From a checkpoint of a small transformer trained on Wikipedia.
Size: 16 layers, 6 heads of 32, MLP 768 tanh GELU, vocabulary 8192, 10.2M parameters.
Architecture: LayerNorm before each block, rotary positions, no biases in attention or MLP.
MLP neurons of a small language model. Each row is named by its layer, matrix (up: input weights; down: output weights) and neuron, and shows model dimensions 64-191. Each number is 500 + 40 x the weight over its row's rms, rounded and kept within 0 to 999. Numbers have three digits each.
After each neuron's rows, "fires after" lists the tokens most often just before its 100 highest values on Wikipedia text that the model never trained on.

L12.up617:470490496526450486498492521455481501459477583542504503562529531515520476500536555457529443441485445476552504481504482503457440524461455461404503488462555449543542520498543442491511476495426473536513464554611507497520536522565448528551547480437495514499521559427550478514508487550509456467512563533457507541529532500515431485442544499500506465511462575507447467495441520494476530447551
L12.down617:505405560503497486541495486394516496501469562526492485512446413463482569510510517577501502556457491472502459472522482544522527542472490477416461478454495450571493556430508531567478493498471474457578464478506528508485550544489478503414491423445478556510550533476417501469448478563521481482458544531489436431555513527478440502487536465481484559482506530533471548444492492496534474488539
fires after: "9", "8", "1"

L7.up437:463549558489495497503490518586473517525503455527451552461533476516465443517478466431502478471478539514490543497547522457507484435499522409510506474534504478484560449422511500477515506460569423547506561483490537471452485544406521487552482531492524610431561588543463495487480428456410553484464553505446452456562457443646498543555569491503520503520537547510524544470542519524550564520473
L7.down437:476558519471471477544488430471564449468554495497487497526496531476444514488513523521486485512545548530515465550501575539437498566515510535451468497424546478524462509452460499471471466508438480506463516569499480522411510422590608480525560498545463465503508560479577465461589469553482479527468421544449501486529534558551545496507457518510477501518535464543385515560458520530464500528507
fires after: " ", "1", "\n", "h"

L2.up482:496466520500533490467495538492462526534516532514437528546480516448568539504472520452517488533503540516609468507468538466454502594503519496506490486500536449498544520516522445519547515423468462436459524510511624475473513551512496510599504495503513489512484589360415556457486470486523466492505490518507495486527499465518478555498525520404499530514493520429502460525526477531501435561531
L2.down482:540547534460470514463515445485554507476528435491602510495522517487451494509527509539445561492490508499444564473488460539497476479536540502546468534521444566451454523510455581523415549540550457529501473439445421597554553483471527470449532448444532517461495446603486507522500486513469511519554491453452465467486466548459513461515492499615507480465434431539528577455481527470486532437472
fires after: "9", "1"

L2.up307:540550532478545526516501439515509447515520554419537542506535470526553513530488549531511525510475474452526451491525443448519507416566508504557506424541545451528477571515516474462487514497506462482523429433480515548515534513527523422579600514480565454522509498546454413552440489485490479546464453489467503479466477383454502492545512527554516490485468538467473533469495473402520456546537
L2.down307:458595505516481504522508547487490524419496461536501435485491516463449501468441503395512489543451540511478452517499492539545517508539490511505464572512448484494470482487527489499525460485486483486432574573501527446532503566503501548463482437455494523541497489519427520532533557529464514516480486524485525534614618531511475555482448483452474502490477465530510424483546568517455545503547
fires after: "7", "9", "4", "6", "5"

L5.up157:476578551559516456415491535550430558477493563532559521533475550423513458528410487461484491480527479463518501504539526505488480507535482469447432476522525517457499504500504529464488560467500534436494542543503537474467520523494481498524504559479532530489510537515547466432474511439504517498491564495528525420604457548563446526536462500517527451448474521526522518522532453479464532540533
L5.down157:554531488451542473497494422491492480428500492467549548538540501485490530428518503547516470451493561541524485530479548513517481575518594548530545542500438456531442490478511488531487419505488470544457475531546521457478463524540531530486524482498504459479533450493538550437496448525490464486508515520563529480443459476527517524520505390559530582532579394534470512538415449579476562531438
fires after: "2", "1", "0", " C", "g"

L2.up577:511527459496448427470532464513416489444465560500500505498552488495584532486485573481558554549481484525515512510465478541497525464505494502504527463443482510456546525491487511473482478493540484550472507553457544491537567536522551446458533526494509496557483399569439537493460514511472472434502514424467516430511497510576431547535440447462460485552448497527537508485503520482442539481472
L2.down577:453493546549505562543546514491562571540485519437498438452517432511466463516457525465472413470526452522525497559597441452466461495524520497527448506519524528535497507419496546570485571534422503435506485473489438504509415495457479526541520477523468537503526494475519482545502492421547535572468514461470486562487574510454462520445536546507530496490544513465451449483587550510512495469518
fires after: "7", "1", "5", "4", "6", "8"

L3.up117:585506466553528460534508496498431496488506559532509486501469516564538504551483481508497476406450465465494510469549531486499518539514508450509543471520500527539471471476488461462486539438533548581471504444615529526464453423545575497518420535533523493462487425520521514495444484426534437543472512502479481448504509473502466533468457515422543526379579560542513576517498532466533519524545
L3.down117:393581475415478480453431436520569512519450612462429458439498545545521502438518460455552527598558451535527508450477494515480529498446489463491515500474514483490540495508524513418471516511481527502445599449466475442507467584464481507527525457473503574492545449492487516513518506440472544449537536470521511524500406512492530473461467522541533438552447489527545444413461466523515533519518
fires after: "T", "P", " Ar", "V", "A", "F"

L13.up94:545492485467469466454460476470523617503536545495527494498549516504564539459471483462518422505487551500531493551520489534524569514506603551483456433520558344535539494521519506519507472500542508465442500538504521469534465570518493477462490528508542495491476493471539613469536436497568467540522527521483494568556412453523504483498463571399543451492436497512551483435478473526428536549504
L13.down94:470532426489528509502497539434431501511532421508529514533476477538493405465513496511507519559530470471429496488517476475530454502513440544517530486552504513583487565525430529549468496537521380432528484531506449482516524503483497506550521530436542423510551481501524506567512518431521506370546516517485484516443506500522547538433481455565502476474423538461520471567542473458523497486484
fires after: " |", " ", "1", "ting", "Source"

L3.up299:456605515405438453527494488464544535565478573544440501504461553515467518527464461423493556462478513516480493466499437496488464457503532537543507411431565452484558536457527489473482449501550583487512567478571539522440513528460515441527465487491513530529539522511474471471573538492522549534539452444441523536468456467536482458591426500496531450505490573509483535509526399480477495534528
L3.down299:512500527481463585503428516513459481487470430471558455543431532527503493476522522505461474488505460547521484449540477522455621532464475518615518501545549562518498489488488529495503545514494470464475520556465523552513508510533435486502485505482512519495484523520529474451523509403536573541561531416477481550493507463492510515591503492571548492628484510500441468464519465501570522561496
fires after: " ", " f", "F"

L13.up203:450542466510463516465530546600543551498540514497494453521472599509531493503480479529492510540480531427491544457497456466553563544514423473450509530484457570581541449476468485547523437490554469511500501408453490457502507480491517420467515530515548502559516493502495499469539461455493510463493490519467475441522478502462482428521523489453472551411567545486564443468545400468503563450558
L13.down203:531440492557558509549443539507479575501497487506452534470537516459417484487512587525447442498556512496460477527559542541548540477464443512464474542506447507451506430485507547553513520537508478496525522453481432480457439475499517549520503516483419511453540438518520548450459522529450540478417462471542527547519455504514501475444481479408503564441551498530479480494451478472503438555508
fires after: " |", ".", ",", " Party", "|"

L8.up524:503465497533482518511465581493475502473477523528586497556473494451528468574483525495586476537500457462476488483496511534538434524486564471519495446400513465469489535438544440549472434476581541468511508507463497547467477517431492463546510581463551463524513547510534526489540493529471587504549488495501503544490462573496473453520506507515473435555438492455548511483466483559443441514591
L8.down524:535539552450525435462540441438515572492524550464436543524477530466525468491533528478526407555484522522465440490531562471602445538556491502538514504568429459463433469510531488534488492564519503520476496484483498523520497514475545523482444573543526531482470469524498495494511506440502515484491500514491510480461510528402443506551526475481564420425484467503443440552408519526421568520413
fires after: "1", "2", "5", " ", "3", "4"

L7.up246:499581539500493491517493421537518493518505480519495544474512505590536538514484478442509508530496549451483538488486468488503487577521502452462487526542532581573540499479480451452511501497415510483491594467485419475494515454543592520545503458532469478461477489450475487559500473439494479541448440551495499421498505522540540501450441533530515459492490498488445558472578455511421517452523
L7.down246:472524574520459589525532460478496511475519515527505564611508470492477535464467529501475522492449545505459420471458524522511495488476498454497502508528509512559445436527557469528480457415527472459468502468516501503519469539504494510441538519527578518469457525559426498560493529483488465550428504514504567457483484503527482527564483471452516526491484462492476591509436426549396456510529
fires after: "s", " Sc", "C", "c", "8", "T"

L3.up142:549567490439468480481495511518504479506550518488473455494563495475541483527587438480494492513464446451528505552528564474439471492517527404430548519428504507594498505472549507497483539470581505484540441416491531484505444494498527440562490449579481554496519488489570535461435469460430548466520489502517466463600541498510557490503465469518491536523551546520499514442466542447559510533495
L3.down142:470562462494430538515517567522524527489524495475518473454451452461457540458548500481493485537605401538525506449503498540493550531461553432426553503420495587528559565445485491592493434477516467498486523515503490470516460422524515445525437560535504521552520502473530486485499528491543507547502523529484498504547480414473526473470520500475508502558481511427502475531473487510504521437516
fires after: " ", " C", "A"

L3.up471:500486488552518490515446495552488481513452505576539458480518482463484445503547531496640558481433531454523515516522539493427506470456529453518523512496537403567509488440565522562476475434505518469478531471502456532517444504513516473489450517432562541494482566486504469454517487462431495488526505515541436519491471420526504539490463520605523554568584568480471472499400447461528482456459
L3.down471:551546561543390493423530520488485494482558436544527548566584588559510473480518481383465453426450487543544528513488540531556510498502519501526499498425497529505505515468495530505478417497512482471493496508441450543513518489472492529508594500484497496504520461536460477521475528527560498411512488555460546482507530474476499464451466505452493573465518426422534480494470510504528524516432
fires after: " ", "-", " micro", " ("

L5.up236:499539481541455570433431482468463476500535485542508544531461523568599486456541505470520518531472505431453499489443435460546495527472464489493514473554484499492571496509452475437537546531565478508545511484538438525457499493514446456534452429477441558567489525531491512474514554471479437480402497541478459502506469503542526567502451573456501507543518555464499610514567512468521505529491
L5.down236:524520529563551407556518533515447504525515489501435572585519502522514501469465524481535468491437504565445482503486578547480528515573463491501548522494479487467458620442534465552433521505463504469411493506530506485508470466488498493498515533545512489496464526479476481493500546422541510530468561421494487419488480519510483415410535424502517517499448481432534415513500490530530515539533
fires after: "s", " Ar", " S", " St", " The", " Sc"

L3.up513:387552463549501508529476446538503523493464577434527523460479529502518506568552561452492482435490465462555472542506459541432477477566498525506554451459447462560510497441492479498476458494474532462568485535494488541510581514503497475473433496521539538491489514551519444473547521472511592487456509469455490514544503509504477572544527541475524521515456524490507573528457504547482484477507
L3.down513:461498525394551490581551477563526435461505484459503498485467452450394490474509463512502545522532502497518538546527471452454489528466510547426477468489474472459475448499476478510541520448522482454521509520562391498498452567523449480421479524523484512493497495542534535524438484467571463442520550441567528474490485532537482523448559577504552473495513484526428441447522500553509511440555
fires after: "1", " ", "0", "3", "2", "4"

L9.up489:454499455503469531481396499552501578559527505466464520539507450484533454527487464537522462561432522430597562522498493527543552508584497513433512522471404521590477531501552487601533451441486566449580494469491498521515492462549518493492523551516488492455468528477467513510474543511494461550479490508523491502451396516468540506456487488500565448440497441485493495468503469520404564410534
L9.down489:475474603491491492513438452512480512450540455528467556548431445467510509475462439510462541527515493529484532457513544493499473462489500483531477470449533483484379479547500483516516504547563450473489583477501440495514483521465483426511507502541527542467513463487468563450554526526503510516562461515514449473620623514496479501560475509568405488599481513526500539521510512561514474523505
fires after: "–", "1", " ", ",", "|", " that"

L3.up174:527536489530510501518537503551525444577509474475457479469545541479447442486506510445512478466456543511527461524516416459493436529529489507529495470533508445491531521473556523461529502429587582505497567539548456492508473474461487476459425442554448551464483495553553535533586533489435478503485454452489509525433441541530477490444528540472500480522560503541498518526541502524474517496474
L3.down174:557526492494476560463546502530495562468550400525531582504481511471467448433484540614488507434470510516457479488495530477468581456493440523552470542498469513499527466446476539475527506520501419449499502488528504499475446553503491481528543447493537520485477529556529452558452429474512515503544549498543519476565501382502496520497484487453450475465474538507468536503509492550531482562455
fires after: " ", " un", "\n", " S", " V"

L8.up87:521536499437512465494464447527476454487454570469535509517465447478556455561473479521522447442483486476578558476500567479561465519537541443460529488505532456514498504482472514495579462487513524432502526502478603498531438528483460515428443537518485521499516477489490435538495471458547526435491536474477463454524539540556457463471428491505468470443511567555538496526526463493486484568437
L8.down87:565531487483475510449530512437488483490478508482557480560406508483456484487554463460506466578492581570522503531551459515398518557470407447471526573543476465539425461568539475534538480486536506490483485476544423474517536526436505466536556462482502499515526550442498511523477447434492537579496515502530457457557440512485482509562578524505504573532483470510445475436480577513520518425511
fires after: " C", " c", " ", "phe", "c", "g"

L7.up110:527473519559436395480515464540507447509507469466537514465542574516451503525555529479542460451453510530567494452524479443542540455468494497564507465543539469454540503513508481514507478524504537456553543496484475504507606506563543496504497494518513471489499460531523493566517428484491480531577458464469463508379483474541457450477452533474439505522415442574482515524544494510453527489515
L7.down110:513501516494539590515477491503465560492531441481516512483528523496513527482509498459448495522504539453492538461543565542468462586502471516471504547434502486562526525480554525527528466510520435490476499503436459501436516568504591454449479407473496417517533551464414508554504480475497499508538501452553467481509445560521417507451475545558571471553557464399502433501511490475486530539552
fires after: "s", " |", " ", " Des", " Sch", "."

L5.up221:459461579465469483487490558472478533536576554456511544472513541460434471447535504497548520506435488496534507498570517556546486550524482497493509556568457519490593452531500494495549516483501492496497454486481492451456508519509392542501425516496482518521464425561474587417520461534517518496455540488439439387506551440502589441471459485511510557482548541479543524521497533521551528478515
L5.down221:536538504451486493484562469487458528565486485501454508490524569442541523510488558461510517490532468473450547541532516467466379582547469492584540456503549523479489561445492478451434524488494503509528495570433494568457531504504443474481520547547531399519529572449522467582484477510502522495517496461497532540453542496516477449564438532561461511484466498496512455522482386480519530451515
fires after: " ", " |", ";", "7"

L7.up373:518536524486475531503464463521488488543538596460391512486452518535498485498526511510442491467491490520407504485466546571511468568530543481527514458451484460439520455475543483508507517400523482467450562474537457456438517459444534436460448501504499555550499451570483541495505532507555577516501495484372458458434470453514483497465455523475505552492500468458585505499538495501505496476538
L7.down373:504562540390444549486485500496519528515498523421482501433468511459502538403536515520422525500555442540556528532532473493469574546510457499550543507490468545551635503476494536425507459495480458509496501507459485489484508486493496499519489518429542486427428527512480500567567478459498484462540475507482479472569562519465522428593493549537484410508558450471561482484428517520504520487496
fires after: " ", " |", "%"

L11.up551:531502517473536543514518428536552554523512540503544492458451499515522517469455446469538507473543509525488430565529538481467530586537583542428500407464502423579508473431477534478570465575521451440488450485531584460537441492439406466499534503478492498429505612546511462454461526388547503489480480485504510505508442486532452479456458540509516520515444507516458550464554495493447490456495
L11.down551:584516501516500526504454528513522500497553524499528492515529548446522502499445489461464475482529453493459505411471480491437578550532456574519514486494547499497462508463525567496473546518501428411516550471563514522483525424476505482593516519482493518510470537492498531448552435454462472485531472505479484480456465611526513456538441535470482518515437471446532506513559482528516450533476
fires after: " ", "1", "2", " |", ","

L9.up369:468568538479404513523518482403462531471518521558549473498472515528536511547507481471573502561452499410509483539454517503564495478524458554510484533538537431540572500514506522593539468540515522545498468495410472536542617473522511477486457497454481455530525490434500493488415500474484430537479527511498428482539505555502483560434508489490497478549469506545457489505460564458470535492481
L9.down369:540557552495554513469487514488514529521517511491486544447432495547530452527491512511434419474598483554522485455530492470506436559492554520515565529457487518535480490518503517499553496480463473560481534505506524536501500531487452502560452498552475507514527498482507457471551544572532591494501508506468569448475491471453360512592521437571515505489446501585616437500546557515456476466462
fires after: "4", ",", "5", "3", "6", "9"

L3.up546:491518533502511495435541383532553520584548489526496544477481558587533527509452452491487506505473453448465446503483518484526549481543467481565472487463525463510524497438533499448594492477464543469539558541447562506549512508462497496473472480518517486485431527540461530490574490485441484537502490534518483483498430479497422438470545516431478509574500534551404474544524547503484528507501
L3.down546:531500444412494517424499566526533443461496532498553508498543469550443471527505538538556561445482493446512554470523502537489495543436513507557507539476472496502467507483445514469445528521523563477489561423575483462442552493500532492470468490477524557508526544493578432604512507507530552447546514455476532557494458540478521510495500514435515515463511482526483515489459517423573450484492
fires after: " ", " re", " un", " ex", "1"

L2.up469:558498468546468489499506467458568492522547568479502530493494465506567482506454502495532480552526496522522500517453461536454570454566424510562537514525492477493521513528562448503446518494489434507490539462559546530517475454424506492523599427531555568543530465519419499525435488462528409519542569474498532510520532449491494478508472516483472515521472517472502494504537579507452471491509
L2.down469:487570449487455517526540532488465510474490508462575452540547488514519514441527479439503452508575487454475415489554468504576521489491510528526527489484450516547489499537568470522475539524476505497508520505515551510537475535511460509404553503576494511511548446559495554585517476449522574521478580485454467554508544485481421464505435500531473510511470467478485536502572472484476473423469
fires after: "1", "4", "7", "9"

L3.up238:491610531543466492527562552481476566452429456464473491496504470568398468545475463521488472463488459509519457453495540490477545515431519477519455449484539534487491541441502546516511522482517517510485480491493536498473444510487503502544498469399563507529497465542479485499430491431497520503533521469432513512520423604518549509521409519446501535504427542545582464523544507480513546613467
L3.down238:531496503488525503462462426472426422630563502537481543534500491501535528470486536463506595511532508545524500558489519549501470492564489519465528530496510518553535421491469438439456514504444449504509541499560461441547479526488443475503454483628479449455504452469491458466515472525503576580485465542516469493482506410473526516539520485492553506515532546545497572450462546511523501502537
fires after: "2", "1", "A"

L5.up66:603586436532437474448471466543506534483433509487466488511532471580508511537502522510579530545401466534484415496461494528438552456465533506555493531429534471438477514532488563494475431474501529526533530454469459485481502507543482398486469530472494560565427483507532511494518502528476518493516513465554431522469485402446486470479566532449482496544514476574442491529550525446505495517534
L5.down66:453474539534535496541509575502431448453535552461536486513470528452465498418432550467560494536532529482450497523529547468546435557599462523531485484516557511457457424506451446487426522482465538449496479471539514550491496521512474524532473489491469472462547506476515511497526505485536473485504499490469507470544486612486587567554489489508553532513510490409415474524543474540521509579478
fires after: " ", ".", " ("

L13.up115:456489516556426448514477424455489533486583536554482523535547443519562444475510559418503486507451449427486503454455527526518507493410503484442490516434523484574497499437453493543535550479487442548534476474488477510485533520538469550487549439491531453502504506482580467494491540528440476507537515529490509511501481509494465574486549487502532490520550512572507521463568578546493567511511
L13.down115:462390498453469526540495475409493533520502562494497515467507506492529444529487444572499525543499518460491428518466571533508497514531572479368480510458465440588524509449413505555472455506554498461576509524583495538495552516536497595521502507536519551513494527520591444515492532434516461527490460540468505484469529571496479484518521520489515464530535569513463573466486429427549484522490
fires after: ",", "9", "5", "4", "1"

L5.up93:514470494504510457550503503495498506556481455498520531514555506464544602475578499473467468561474447547501527540576455452558459535460468416571524501596530574487508410513447428490535484583526447463460508467587479509489492427584527550497524469542530462469488470525550502475419488552455526504456475514482490484447479471535536489470523493483428520513419519491529467551501503502522548507459
L5.down93:499565486498485523451531528524519515490510501449513491475522509477459438439473555536449544426507604459466494524523511513440535496556501564511480468418480541427417551508551460548520484462528541514449491522498559486537523477443530495508577491506507588537430480515464507534555439541541492461522510497476504552511536484515529555571437426510520531496468493500557455439429463473504526470531
fires after: " |", "4", " one", "ius", " ", "1"

L2.up207:476511509445461485480469537479435479499510506501442534457535456498501488509517505476507527515519564550533531453562474470467405497567536507532482440452516496469539456485541490477524475557490516431561449553558535497427480429479426490525494478487540537537442530439450577535546444505439575482451487516447446501535534433539485505510538547523527528567470485514577505526463418428561507513529
L2.down207:528476498568573483523523458525567492494503493450509504563486521483520534522552441454484521466504432491480440491492544491518605522488515473433533568532540493531455545550462467524505497418485484528423540451464509488530530579525528520469515531540454436459562472548531452418487564492571453552507470474626500482482477583454499480532454484505475465430582510472461476495534529582456476503462
fires after: " ", "3"

L8.up315:512540495517460527495419560532500501566497452498501558476552539450411493575476486443509530510417476499508461538469477475454450546509499501549490449527512435438538459563502464494499505444456474534447535497508496523474538475533455491480465585491499515502486506562520519509486483538472439522471460471491465551371542516483456474486427453465499443483548483509470521511451510507532508470478
L8.down315:488450463492557435527527501462470545498489459491520541487501491531534481501549560507519479553533567493517557458460495540496529560444471462471494543468451488555523536470486485502487530470452506516585530502547542402503568475494460470524482507483532453526454458469430508502523508396588589536524480521485557428413391513551504464539631487501546438469468503426588490473471406452429491439551
fires after: " ", " |", "h", "w"

L2.up652:532479479498469516453472402488516471565508536490454482495487592460492490566430547495535498599452490522563509456527442483479489450537414544516521476564489518501527544512474519488488559459452497452518506505572520465448546428509554467568599386502497514532525469549526509527485476492497503462493457490483456602517526507527436491476540529566500443483483481507480446511542599492528507435477
L2.down652:519520490516513474572522559440432476439505499491592495530570445495525514454567479511478507450549529482468430520503532536523488537474555504480504530448557459575453443506528495504459479572509475525493476476485497484562446528502463530403412586462560470458478529444417535533508519508535529456453539497493546460487506544505498479495456472494479523534458506448525493472501421475483524509482
fires after: "9", "4", "8", "3", "7", "1"

L8.up41:538572480504474520485504525488524511517498536467502569434523416487572572580461479464413485443554518479517517583437397507479529476496559474495455475462495557548506535461447507516500427512558514516559442506501523477533431537448479455422488503521534502556428522526569485505506504495487504521502470424529436509579523533512522524492584494609463548460527530419547450514484470493511470490509
L8.down41:379523549480500468506581505535519530448493467515478498545452469497501419509467530468477502581481552507519535542494470437497465517560540518505452492422565419471504503468533491457519539528521447469499535457531490472473544467523506452552479430505557456552525469564447490538537487386543524485547521492499500445510457458548527445487516479461483546506505553420553568397512466503539477512522
fires after: "1", " G", "2", "3", "G", "GB"

L11.up313:503478452516427481602476458535498475487546502507519543542514472475564504513527508483496532518545465444476510520488541512446461495480474433403455520438478481598540450482546545428483532541496455481526503471476531486527579505527483457500487547490466517508499495481421425501516526545555505538422528452493492519544507496458428506531447425444515468423516578597569504473440505492489481444527
L11.down313:522464452496546519471456509488487462470476509461435529545504476586491506508484567541513500525469515515535466429499572607512527548484474486441497516533474390547496562534395525496486462513384427457454527491500436482509585553409526556505472491463508512494510492509495497540479489562516525517481542515500435494508467497486482480548412485542468537483529575507509525566443521564466488481543
fires after: "9", "8", "0", "5", "7", "6"

L7.up539:525613522520444546439388537547471487477504502509432543437532522508471498534394435474480552465433470533533464525459535455467486491510505489453511520550522499550559428550417500501564512508572552518442432511505513441510441504511471485521454497585499461530496466507550497530472497527435535474428478468437546561543490535520578478536519500554545481501522418489533563472485521522505500521464
L7.down539:474442448489549516504592498513489508526477509433586442534459510483535486479528510534539519518540579529441503522549509513496511499593504560503538485502493556467432552500535534554504481506450509550497549377472478527486577500531526475489509476453492495523473575473420573527540492458535456579486516455482512460508410467516502494432556489478473493505483520452478534524513457446445492502517
fires after: " to", " ", " at", " |", " with", " a"

L5.up476:421544483435520500545536484574505508573496514514529506409528530482538542490578518440435513489499542454496529498521412542494523510490489430508463515514436508495463452507551468539382460468455445414505472505525542497494485513506480549514498458513535524476474534516569484517422498470521533453514482474545514505517479529483501459453502566553509495530496549514455566586457514503475570420446
L5.down476:466523549472497517452517527461451540428436460532513466562499532510519461519408479533622567475509496563495521469475485474497515549444501529465506511496579528437542461474495462465584428519518511543560504502502423539461504446493552486494531502515529527472491463543434464452462485554529484569521524464539527452449499450544573408469497462441562496482549446526550580446511462456477481547554
fires after: "8", "6", "7", "2", "0", "4"

L5.up533:452496484522437430385528444559558478550483449539566563555507493540537509456516426457507528443476551535513548569492517488448462499503499490502465465462433483525572460532563460462520455501462529447531494457480548570537532536518485526463474555498510513485505468457558523501527558552509490495514530592475440520549388493425491513478506506532466476484511549468518516495465436473511497486489
L5.down533:544475443537517502546547499525469513527539510464480507531459518493507445508460539487514516457560453491513472430531500423528493435544461498517448587561425517442484495502488545525406471541521475589481427537497466523473599445464494539539457434444575385551457501553481527525514501530521514494540511472513453457467513419539484500432488494502557471534517457535465504569524537473555460501479
fires after: " ", "1", "2", "8"

L3.up671:439454446479531497558475508478529529516478473599451507464516544515465483516486554464544493555411475527543543489594481493492477480521464429510586458487452485564514465486583459482576542439458547478565516505515512524440439482532459439489547426532466496488529553435468511554543430467460539490478516471507576523467480470547479501488530538416463496506514566510553562492477493437510518533504
L3.down671:579552507506496470514546480510544488442517461455565471490479525432480457545537501570461485520539480534435496504585529488487468555525508509459513464493373516540506520414509532567491532417534466495471514561466420558480560507578457497532520531511517519490501494545490561453474539375485611590548533488437504550508467532539404494449526499531467514576532506536499492505531483480490480480445
fires after: " "

L2.up600:534477512465508479496507461519448411518469510442555539506559487556580476530439505510518464503506514517421473482532476450482528457526484482516518438463504553454439515441491405458479557527565528554525504542506505513502530528493478491533593544515493540538488501538548500435488570486493445488504490539486524535561560522553552527440490450522530539488471614468508491471539457417511426502517
L2.down600:488548559520439494530498508476508477553524555555532511475566444565503485485496559391477439552580479524528534519514435466485476461451536519541464553495508445546455476519520518512520467473494474501464478426550462547417496536579464446473526478412502435479549558561468572493487450525510537477492530509468458566510543561484464486517500511528429464476453502562531490477522501479484483489492
fires after: "0", "2", "7", "5", "1"

L2.up85:561533552529477491528481471505458474560508587492484538408486531489549472568446549523521534559500475493489559473501428517457494506519435520627480539522542508496532482497446494481487491528453492494526545503510494540507565501491589478494606468504508490547461444465477592519440519495506455465522481508492482518500535438562483527499495504511483524447432569514524487512507542443462460429454
L2.down85:536593520442486585545494569442449457499504479469540503515567445595529493515493527397524399505548468447441438520556495479568513497548473475560478543523458491556462509457494502461526547570498497500503483472479534507556478523543471506494566565504473500502518503437544502552508503484530573454446507495439505535533580534483468555492491498479449510446494503487500502423486502443435520519509
fires after: "7", "4", "8", "5", "3", "9"

L8.up744:455531540558431450453496557444516511527524472495479457483526525501483484500542520433460482532476461486532455517557506539594472510520438558578493492528502584489447516551479476504546517404484486494481467472503519504478649526570551458527466491396460486498516487512418482526494503520587504487493540536530488491476471483525506414410426527500463447549546508574462466513476533533530507590512
L8.down744:545471531494518527481565492533523513531471536475529526511483472507513435409536486410434537501507512497596527490464480570479487513460428541472502479456533524463487478452570482478500576507478447502509546453466451549468551526461524500525524505505464523512519507504453526510472476451544462501529455560492495514529392517475448550540498502419494599448516536411549506466532493539602489487526
fires after: "1", "2", "f", "3", "9", "-"

L5.up80:525606487480548524461512412568520566552519484454510460507471541540480539598482479462480484458547501506475491464514532518506547489515544504481482517479530483483517539515436511464536569552507476493537504495507483505455552426553496456604490492500529576520509474487463477531534518492489527434500484464399523464488490473517506460502569510446439590499460421481573546456493502542568471500491
L5.down80:461530522504417494576427516531437567495471456494491531580484512505491423438502536478451457487528474505496559490539570531460488516543496520478587481495441461474529482499509505481528517465473499503428520486473467553432476520592520469466544483429533522453491533526486523455455544488516456488518504509520521503568550463458547518436533478529463485462519481503503501529508529496505457465479
fires after: "3", "%", "0", "5", "2", "4"

L8.up615:508499570505531535504544453469475531476501496503537487468497496540519432598521515510558430461497517444526455539535443529515495450587536472473496407455485475470491543464470477467538459553484502523507498457546488560512570511430435476456492496459507478527484456506541454471495469505515450523436465479589443497569520481569490533511586555543400462428515587493528465526502465544501533524535
L8.down615:478544490441558462503552489537548520487496475529528486515543552461507502389510501522492545546499533497435590541480552523592473453521471466481504564495486498555520479454529443416508516458473497438491502466517526499501498485542509487568545470456538466503568504550391538478487559493472500494564493443562470506473470537484506483533536514480494551514514492450483511507486428503470518464549
fires after: "0", "5", "1", " |", "ave"

L3.up519:559547513488462519509527579531486546551439494470510534422580495471474472459491477478485487464458582411506560454478573427521529551497474538508503498481598518496434480511433467535552453473519489482516499403430525487475499573553543451490410497449553516526529548530533506503551463561528507543525507475518507532417486488548445461504516478504507570441441533562491494523518511529505515395498
L3.down519:504361534512522525514475522495538525480537531550517487444533461486487519490505518523601485552498545428492554446550518497450594527510488435478515447498546506496527497493523457502560496498446548487547466520468563552423442475493582508446515594474463537453551534569493479505515513528513468540510500466510498440480499488486549503446458547472457491545456456520556445426499450521544435440486
fires after: " ", "-", "s", " C", " At"